config.yaml
positions: "rope"
tie_word_embeddings: false
lr_mult_qkv: 0.4
MLP neurons of a small language model. Each row is named by its layer, matrix (down: output weights) and neuron, and shows model dimensions 288-479. Each number is 128 + 32 x the weight over its row's rms, rounded and kept within 0 to 255. Numbers have three digits each. A neuron's up and down rows have the sign that makes its largest values positive.
After each neuron's rows, "raises" lists the tokens whose logits its output raises most directly, leaving later layers aside; "fires before" lists the tokens most often just after its 100 highest values on Wikipedia text that the model never trained on.

L9.down755:099141136156161143119066117051136135152153130095104099132106138132117121129087111147116116090094153152129109134137096138115033107137139121159092093132145108137151155125130119161160041091132182138090139106140118130150127122076144105118132118127123121182136139139071138135131131122157131109125128146099103165074147124201143115095109129102116150140111127174133168168140159123137067019100158138068189083218106108161080164073199098230098083133120137075169085119128163101120122161106161070177172085091120107126102153152108088132119115175137143137148148079133130155129118097119147193
raises: " to", " for", " To", " toward", " as"
fires before: " to", ",", " for", "."

L8.down497:064095134142141116082162142171099080129163089080114109167145107154121200119094195130117128180063068131116115160141160067169108114116097098139151123167146148177118075119158181085115185176130174159104141110124115055145139162142102156181071119151102117079150218107136136153108153126108130165127153098097111074124124105110102110125146142149103166141157105148096155070119137124167147097127145137151147124113103109174115096138085222116115146134058137050137102121131170081104095148124137151128125121120175027129086120123082167110185107122116201134144140150171182118118123104122108112
raises: " us", "ow", "ov", " them", " him"
fires before: " the", " his", " her", " these"

L10.down78:118131130061136183172102121134146095180135134148205143146153154121164156072138192088142127156154130172113070136104163150152192138159097132056139111173109161134116135127191143111134132056093105137076147134215207077117087155149129105118092197166151148104152130151200173153072101124092153115160136051117070086131098148095167132156140129039156153103137120121144100107153113196126132142093066134125152093137157132103122143141111148166136128123175130112081105138091161103114100118160145125140161090175153137089135123162128104150108142121064094162154128092197140115151124148132162102
raises: "ches", "che", "les", "ch", "ied"
fires before: " ", " +", "ild", " &"

L10.down474:132144123118115093121153141125091111087116144104071100088110072201094110102082109165138122166132100129098091100161133143095000112165164136173150101148068082207142159101135150138109101139139126162169071131155178107147107149137177116133127141103149128090151078133111181204181142103144174095136098110121095123165084127119132111128126180141124156136135081112173114125190115137141141148118083210099155088136102146126134107096119175094128166135126118130178122101106106130123077098141077095154118135198161122120093124118217083080141128136131133100078157140142110156174135059166150102
raises: " -", " —", " –", " regard", "—"
fires before: ".", ",", " and", " to", ".\n\n"

L5.down119:136159128146127109099132144125131145147135124118195151122125136138103138076129068113075138077206161120112125135164134106135146172103130123165123157118097160115101095119110118116193126124109086132089157144144113144150101136137165156135122151112119092120137100113132072172141144128114115093096152098145076149126142186130104129160089165157172127173108124074178087134092168092140168123142130149150114097168108128158144119157092110141182152114144094137098116166141144066115161136153153139118137121096115087143126146110159154111158119118126138140092138103136132124094110085163115154
raises: "|", "-", "s", "oms", "y"
fires before: "|", "-"

L9.down349:151136167107099142125058165069135084118165074158137091163094125148124118144067168147065144102083123148174149081119113119131068137115128137098102128116119111085136149120128188116174094113124111101130163161097188107153098096115144100143172137114152131178159155074119104095172116162095089087136081139136169113114133156170078090143181111065148078116108131107104107124114121108197139102067079119120119110122122110121141089164143187108119168159069161157165123123089106150098150103122128125067105150130174128178147148087131114135119130054111126088175132184110098095122077186174169169
raises: " he", " she", " they", " plans", " however"
fires before: " ", " the", " a", " his"

L5.down950:187115121108150122129069175144143200157115158172127104113125154125081093119104118122082132086103086103109097185137136124197125094088178134132170106130113157181066105164089091115132158196116141117127117146164168137104120177108087106118120143105101126113192180171126227090041130158131107162170154098141156114118116139109191042123137125093102092184108136101135136109158096079111109107152129169151150085139124086153146100143089145175126129100113117105117128146137089134145178081144136124129102070101153118050093144097108152103141144145152142080127102081104128120139088107136096124
raises: " November", " October", " February", " September", " December"
fires before: " ", "|", "87", "20", "=="

L10.down366:112158091156161166124090129194131117165102078188123098100148124061127132084119112013082144079083091101097154112138109137065120123114052123154130128107124107128088121141112142167169104171199137168132062130103164159157114143119124114142143153044104163127182171090131110131145111119104144107094098104077099100150103094086059112107158105095103156068151181142184092098128172104169144175157141154141164159136151126153159161185119153129156093155133125097146086143123140145158163098134063079062087056121162185143122153092170110099180105133105152157122078119112121125148170134113094087
raises: " ", " December", " July", " June", " September"
fires before: " "

L10.down1049:094037106107174135158183154083131117163107155133143147097113107127106204097134107111159106079147075125144123154107131135092023107103143128115133124151063120148125135152098185110101119151144151128143158174144202099162108120167179107183143097198154102139119173207127075151146132125135080102128159108099113097140102149129041144186131132123123124153097121144125147153171064073139176164078059176154061117131111121155143118068129102135169102154123095129154081138113208173129128152127131085141138106153145136092101119141107139141053120155105114102120113137131173159115108113125196150
raises: "\"),", "\")", ")\"", "):", ");"
fires before: ")", "\"", "),", ")\n", "\")"

L9.down382:033082116133092090098150142205091139123166117140129087120143100193111149178159149080099132147142084145168135118154155093107085198114132122146130114090144143113147084134093068129145187190097142108127117147104143094180132131140145157130135082137130129135122133165092137088167140160071119151091159090072132060169087157095124163098133107077144091099139148111144101152149134179114173070142100183209106119161079111171155159109168111097129124133130135111224120133130180114119178122161142034138095124102113165134137096150139178115147147159096178152082152174133125171162131120112128131
raises: " of", " same", " capacity", " age", " pre"
fires before: " ", "19", "20", " of"

L10.down143:167084117188123096113041074162111081069153143136193137135111123149152107109149101145162165139189108178094119116109135075084078133164103113151179101098100100155080129186076150125106107122161101144146180136178119141139137126062145136084090113145156117143098150145095188121090117147164125145121159083174106124160133171137124129175105142167137126133142101140167089225137155177119223171144104151145112067183106129123117112142114159152149133132087074097118161092124141124136158126113154127149104148142083107157142096181114192099136106138082079165120125086111147150100084149124154131
raises: "-", "Geography", "fully", "List", " judge"
fires before: "-", "oll"